{
  "d_model": 512,
  "n_kv_head": 8,
  "head_dim": 64,
  "vocab_size": 46454,
  "tie_embeddings": false,
  "init_std_up": 0.0545,
  "beta1": 0.9,
  "schedule": "wsd",
  "final_lr_fraction": 0.0,
  "seq_len": 1024,
  "train_tokens": 839800000
}
MLP neurons of a small language model. Each row is named by its layer, matrix (up: input weights; down: output weights) and neuron, and shows model dimensions 288-479. Each number is 500 + 40 x the weight over its row's rms, rounded and kept within 0 to 999. Numbers have three digits each.
After each neuron's rows, "fires after" lists the tokens most often just before its 100 highest values on Wikipedia text that the model never trained on; "raises" lists the tokens whose logits its output raises most directly, leaving later layers aside.

L5.up729:470561549443493419529489441550562524523452480528481446477560523565461587503523482542536556485495443520467510467458498494500472516609528503447490456556554526508524486471467532545549503509465543456460554505452472464522432500546510516487534571460526515488518515477474496563479537469541512513446482497437526404529517492477443484534531509508482504427490426564547630400484475421489554470533410518565556529515539498481456471535525557536479526445487554477509456490451477490502486530525590490463484598471508501523531517476515458492538512456521502504494559544486497525470566474495550500
L5.down729:445514525468522506507522535557534535506445496500524500504508469494491549463475473490449485478447517530574488525528468452428522519560436481528448502457507537579506466487579477565405466516504447441514477504539493476561526524485474458594546474524452501485422472489514504456511522516447539519480563445551493436528392530539492547581471524448499475497528487550534494520508531513517506472489459521501461479437515563482465468519502531509470548511527499511563556483528428523516494546535536444508452527461514475448460517504514495496558518479539489573524510534604478454422482493536515468
fires after: "2", "0", "1"
raises: " help", "1", "aged", " them", "ge"

L5.up810:490449477498545454512487526490486529443522417481535515530475492520423489410497514483478505488448437435481480486478517495506484475504496521547541477559568571515542466420551441575597513549502467475575535493499423461503471485479541462472557519506498559495432484481498524525502511477531558498500530461522466444410569517508530497521490446472513538534470463483501467535526513562437551505464433474542509540500497469470399485492470467444506389443482513515492517576543532481575484441435485523497438438570502511532480499510424489517480406504498523465481580429466564541505487487502493502
L5.down810:524470542510495519518469546586519520473474552548515516477474556494533479501489547486506430433484476495456486569469409495461460525454561492491518500502490536521546464479453573519477577484482510514502490411475543513521495507478465481534435530481620490497522512546514493563520496457553523483492447522528560485466412443481528587481565479469553572514525442464572487473580485495465474487474533498592505480536468529519504553556495487470541463447490548566518530503483494521481455495528463520524502492524507512552469428435520589530596500495495421527473549505459509540485536490539500479
fires after: " for", " on", " in", " \"", " =\n\n", ".\n\n"
raises: "ob", "oen", "ography", "ory", "or"

L3.up79:454385470480486501520458453559476520481629533448566521438446501551443578466467525541493487519498522497534449473530469505554538476565442426510514435488510493545511522527496483581594439546466511484513496455481444486517434555465484427501534552464470474541507564463471529519496574450498434516542410467472573494487472449517444454486542436477489496534517417493536515475472443479476485514511468464527454485499471486477452522607499512465501487453429600433479495489467541526489442511509492461481517573495539526506443522596513539477477434490494567478488583518467494515417450504465542432
L3.down79:533509505480567512519548564492465484544473461436535504437546503466550487462571487473442493459510429557475535535473523506573484510511441454481566543548518486525500477542461514407537518482440487477464536507519541522547474547489479538457547498560460490553505427487485558492571540535567510481467536464465512528527531417501427560545546548506523454522489518466524571497529515509496489544564429482508507504501498445440531512523510515493454553461566496570491509475477565581467493461477573476507513424454528429504573474549442491497450511489468503525517495501542527422531455486469496466
fires after: "|", " ", " |"
raises: ".)\n\n", ").\n\n", ".)", ".),", ")\n\n"

L5.up249:538431473361552545455496588496497495530591529486515464506531553497440485535529541524476469562539450455486515434495534500481490530499473506488539467492499514557471557550437473467489484531543498540388446530546495531479510555539581508487511567518400576516495493461508443523469562486483506463509517507533542405490467559508477439442512486548556466412580570381528525529528497452480538506514519481490592524476528510495526447558493452555431536568470530523493517554496500498538490543523554445479462499455458505579502489507504490461531488488445540515603542561554505505573523462416456481
L5.down249:482510497513485543498543545483484526584456507479560532473486551526565529516482416513512453557523517505478522484438494565587613455541492549492517468486554548516511550438542468482457540596532535516451482536441454508575518485437538527508440549481464574546448467552470555472469537510488532506464532519466487574563526527477505574453443530456454493523529485535473568496458404505406443519485412473437519569550484500480464504523517453527490496482499449431495464532470544474570520546495473547512555548482462492497483547482579457538469448491435473421530458581530594527561456513466494514
fires after: ".", ".\n\n", " not", ").", " and"
raises: " them", " this", " him", " latter", " it"

L5.up1087:509481565488477505595514495475465535503501532447519506408489472499485407575494453539513505499490462515413541533423511488468456475488544447499525487530537540548463441483537535488523485497530486437453600435551544492502489563508576469486493570482477573510484464471496502511540531453451553519541531514489490430570596497475437458502480534512451536504572444488471563477453453391482517474543492505500484496527597531497480478558499494397505541426505510486517481528488440531563496453504544506490509481503504501561493488502501530483517415475517502513476562407454557547587505528509553548
L5.down1087:523561531518493506523527595548501496486490417473416569505439468493490459556474425488446461497568459515521566501434516451473527491527488484477448503517478551587517470477557467454542445490540454446484566456533515569554474487482486558412514483420547481469543572501519571440523565570546434505462507489480460457489493555484428423471483465529594496439432515547407480547491493487506541488588489599492479522504497496520431484601518521521519558453493494483507519406399547531478490507497512496516578554491532512597466477479473490449497560504454483483525425490524544570488514491515532537
fires after: " ", "–", " (", " —", " |", "2"
raises: "/;", "/a", "/", "ant", ":"

L3.up549:440516461476422490542548585401496555452562517527497492531498491558534457512467519460461493482505553461509488497430461544496532479486488514542496436491502525524559445564449429532485498546554414500525602492532477469531487528413479503542484556559525465450498553556449511463489451493521558476516502428494522473510535503544493479473446515458447447523456433439527474517486496496521501572561485490540558521463474438500450541550455482409535490466482511472498490522493469511512485617516517535520552463521505509527509509619531494420452459525456463508516553482524521545456530457498371487
L3.down549:513489494505456498522505428508439475521417528428476577532470557504440464547467525491478570496486416408438455478490483541520411473509512502502590510500517525454523565523498571587442496470518471503473509469513545501510489554540538443513516452462533475498491531518453459519515491563469483517498502517457501481427532479515482465500519498427541567489579480545473528529578560554460491492479481521546479492457458459468495475472520576493531504510546478475531477494468504524450478531486499491500534569522482555504574481524528520552533514497520460588510437485469473487508493483508462491
fires after: "0", "9", "1", "2", "5"
raises: " century", "-century", " centuries", " Century", "-out"

L5.up1445:513496483464448468476506503538490490481470484434480510481453522521487523503532562513475566510409463491501529345467510538505534581579555547522436461545555500476506566493455442443547538471479444466495523559489497513480450520488566509455527483493511514466471502583524464527444523448526488476525444576524498514502607481498450484419491465504451489391495498451457459461491511468495467507539522516521515588460526524477507502511511536532442461517482461476554463509523420500440557513531449454451511460498529564547505418509454474532512427497538481502511503579461432499448581419533570492
L5.down1445:554478477468556424525457523513465535527500418452484459493449470446480482481535480504454487544505432531525505519503491551564461472463494512502425465504454527446540478545482500482468517481494524503475505500549519530512494579472497531514521441498467571466440530474465485536460515524490530513430500523509467510441486495509562527516487423543479495473532508508544538484408556525523576457511495436496532529492506510479515530541529483449535504492492518500476525567475490431540488539459458536470522527564557504520513469476456519596540514580486511500505515449559473515535477529544491526
fires after: ".", ",", ".\n\n", " and"
raises: " years", " days", " weeks", " year", " day"

L5.up238:501447516438537399526414569498446520542508554500544442512502426523486525424509502527449559500444509468476487487440479477584543434473529512482518475475514529478489533478522519581526566468556424492508555529505558538464454468475591497532459513462471530471493543484414597515470490497493462491454485482417522516495489583494465516453569531497476488489508521445398524509449506497479535422565467526561505589473529515444549490496491456543467562448464497509459495477471543530469507464498529478438508489489507547500521463600468535489500516535407519555481532497494553487477537438456463465
L5.down238:503532468498519529417489530498519499550479458479486551516484555438509521508513512470496521469513483480533521480580501500485446546449469486458528494528456532510467484540496525533534485524490547583504584503484481465484525540511510517472491489519543579488445515494527534456525535507532401489551504537552546584509547545538459394495435542565537473509473477506431550485571469512472415515458419566458511480445461431451561494575468565506553453503448497460576494448470498551462511514606532417546539490496451482491535518440556545494579487488513465508491534471480494498535479481538460499
fires after: ",", " |\n", " ", "+P", "0", "3"
raises: " case", "ir", "er", "il", "ved"

L5.up1613:506491561525511513531473548528423497487508500473483516464489434532509527425527522491511527509513468559482483503529427454478524540513513461535476464430502495592519441483520473514548528520437529465505496572510430490524540520450493581507521526585555472458501505436438564573447437432562503510498483458540494522505524534483423460515482515492481586503475502469496479552412505463557566492492466513554474466451525454427496453579560532474576539448487445439530491550494535537490506481542543467507460538556537455470479454554507478473530503519530577524534447508414477429440478478464547484
L5.down1613:467497433512488533516498467532424526581496518553435497574478494554478591451483551575478477463542468507481502513470470465482483477499441512426485438518502438473480517493586548523487531500418486483563542529507464498496515483533516518473493482578470532486495483522431499476515513440509491430459501490471518531547474449492486497553390496506480453485607452489518501479456487463534516529419488476505432474450579450548574408490519495513508446527542561461528461491555497529487549532500470395468492563479485551495505492502507534495521461505487514558536524509528437393397497452513561512
fires after: "1", "0", "2", "7", "8"
raises: " through", " to", "hes", " until", " –"

L3.up755:493424489525482430436435528457428452416571495490456447472490496489554529479453495442468484486529536374406487436531521551610481399494539526514548424513518507526441433493433543560472574532596473512496559478463408486494452525511488522525513542548468453534571492590465513470444458512483482505416579495559435471497506477515448466533511500459504482474470526507529523487485505550521538533508530474564467500488474498524478498532456534455514531467431567441502442515549541518461486550427498459413478616487481423477499489463497411532517481568505451535520508521572506565506497450530552450
L3.down755:483563535533540495507501518575422494523527494550484558536429458524407482594544462526519474546490505518507492534521487478482507563532489496526511554500426542501490515618510455485526454473529471485468542488454532517563594501460475501541496459512490518498439514481480511502488563558500506479494431543502500408459469506511527565535531511500470548531468499484479508472455547452411556472501516488488561512447502443498556475527511461571502472450547542559578457536545538438544454463501552516510473461541537418476431528520508498526521483443567530450449516502504448479509471450512509427
fires after: " |\n", "|---|---|\n", "|---|---|---|---|\n", "\n"
raises: ").\n\n", ").", ").\n", ".),", ".)"

L5.up429:463450423549449496493480498446492523506495554483519507487499470457481515536449500576580444570537512475459489511338508556557507510615486517492444498488556476456540529552510450540507504468513548439525518427435570445520422495498537504529533513444525533489552545545444523519453482526494408530565522474445492464478526576430473510457532436517541482469514473482471505436439565505526467489559470467526480536525509536529563468554522592511495554466483530464556474475536528434531496497518442463467508483525553514493442509526488464425533488507514477547549532494622508459481519500479553365
L5.down429:556520495488454562496562612533546544569482498516528502468409545504487493563551517494544575491425467453475510547544509437478548554478572480550447573478501502535515482580458537440475463492495514529510426515473544527557506497492408462498434528520440513485469449526475537471520450484505529552547505555510420482466484485478459495477486475438484529477545478451548491492524471528516462504543501495505472428454591557459410496539484454520473485497484474407564517473483506521466502506509551496499537529454490513524525568554496560507519527504474604426462479563437500459491500549460444582
fires after: " ", "0", " |", " L", " (", "2"
raises: " result", " World", " part", "etic", "ivity"

L5.up297:502451468508484484458470497489525602418436538442545540554467474573472466513523429525496503532464559491479517554473475497484508526572490481493505493521566534535519457482422546498531508508444452474526559470519493425490474472440486475484504481492500443413550495526480483535464421481489552511557487480479435420480528500459496460473545517509524492386556401467447451498461493434531461533552388410486509543550573527485509468528474585540541408422522527487528494534479568545460514456446413485489556486457557539476453487537494515448528467539557482411476519428520543456485524481443573439
L5.down297:446528412557559386507474540464468519589469458546459501442447435538524491533490514518481463505523562507401523503482470488488533447522457504453594489455507519455499503461469468488477524540460560479565472445563553505504493505479561511505473493559560423433478514511485512519531522428540446539553460517540481457492457516484530518463482575464490467535464497469505514454547405493465442561522500492530536484529503525479494558470537470563526436574434516445537542496510484465467539498416472466540563473483473441530455557449471525451502497464566451453445469510492520524558511479513414463
fires after: " |", ";", "C", " October"
raises: "ic", "ias", "ía", "ee", "inar"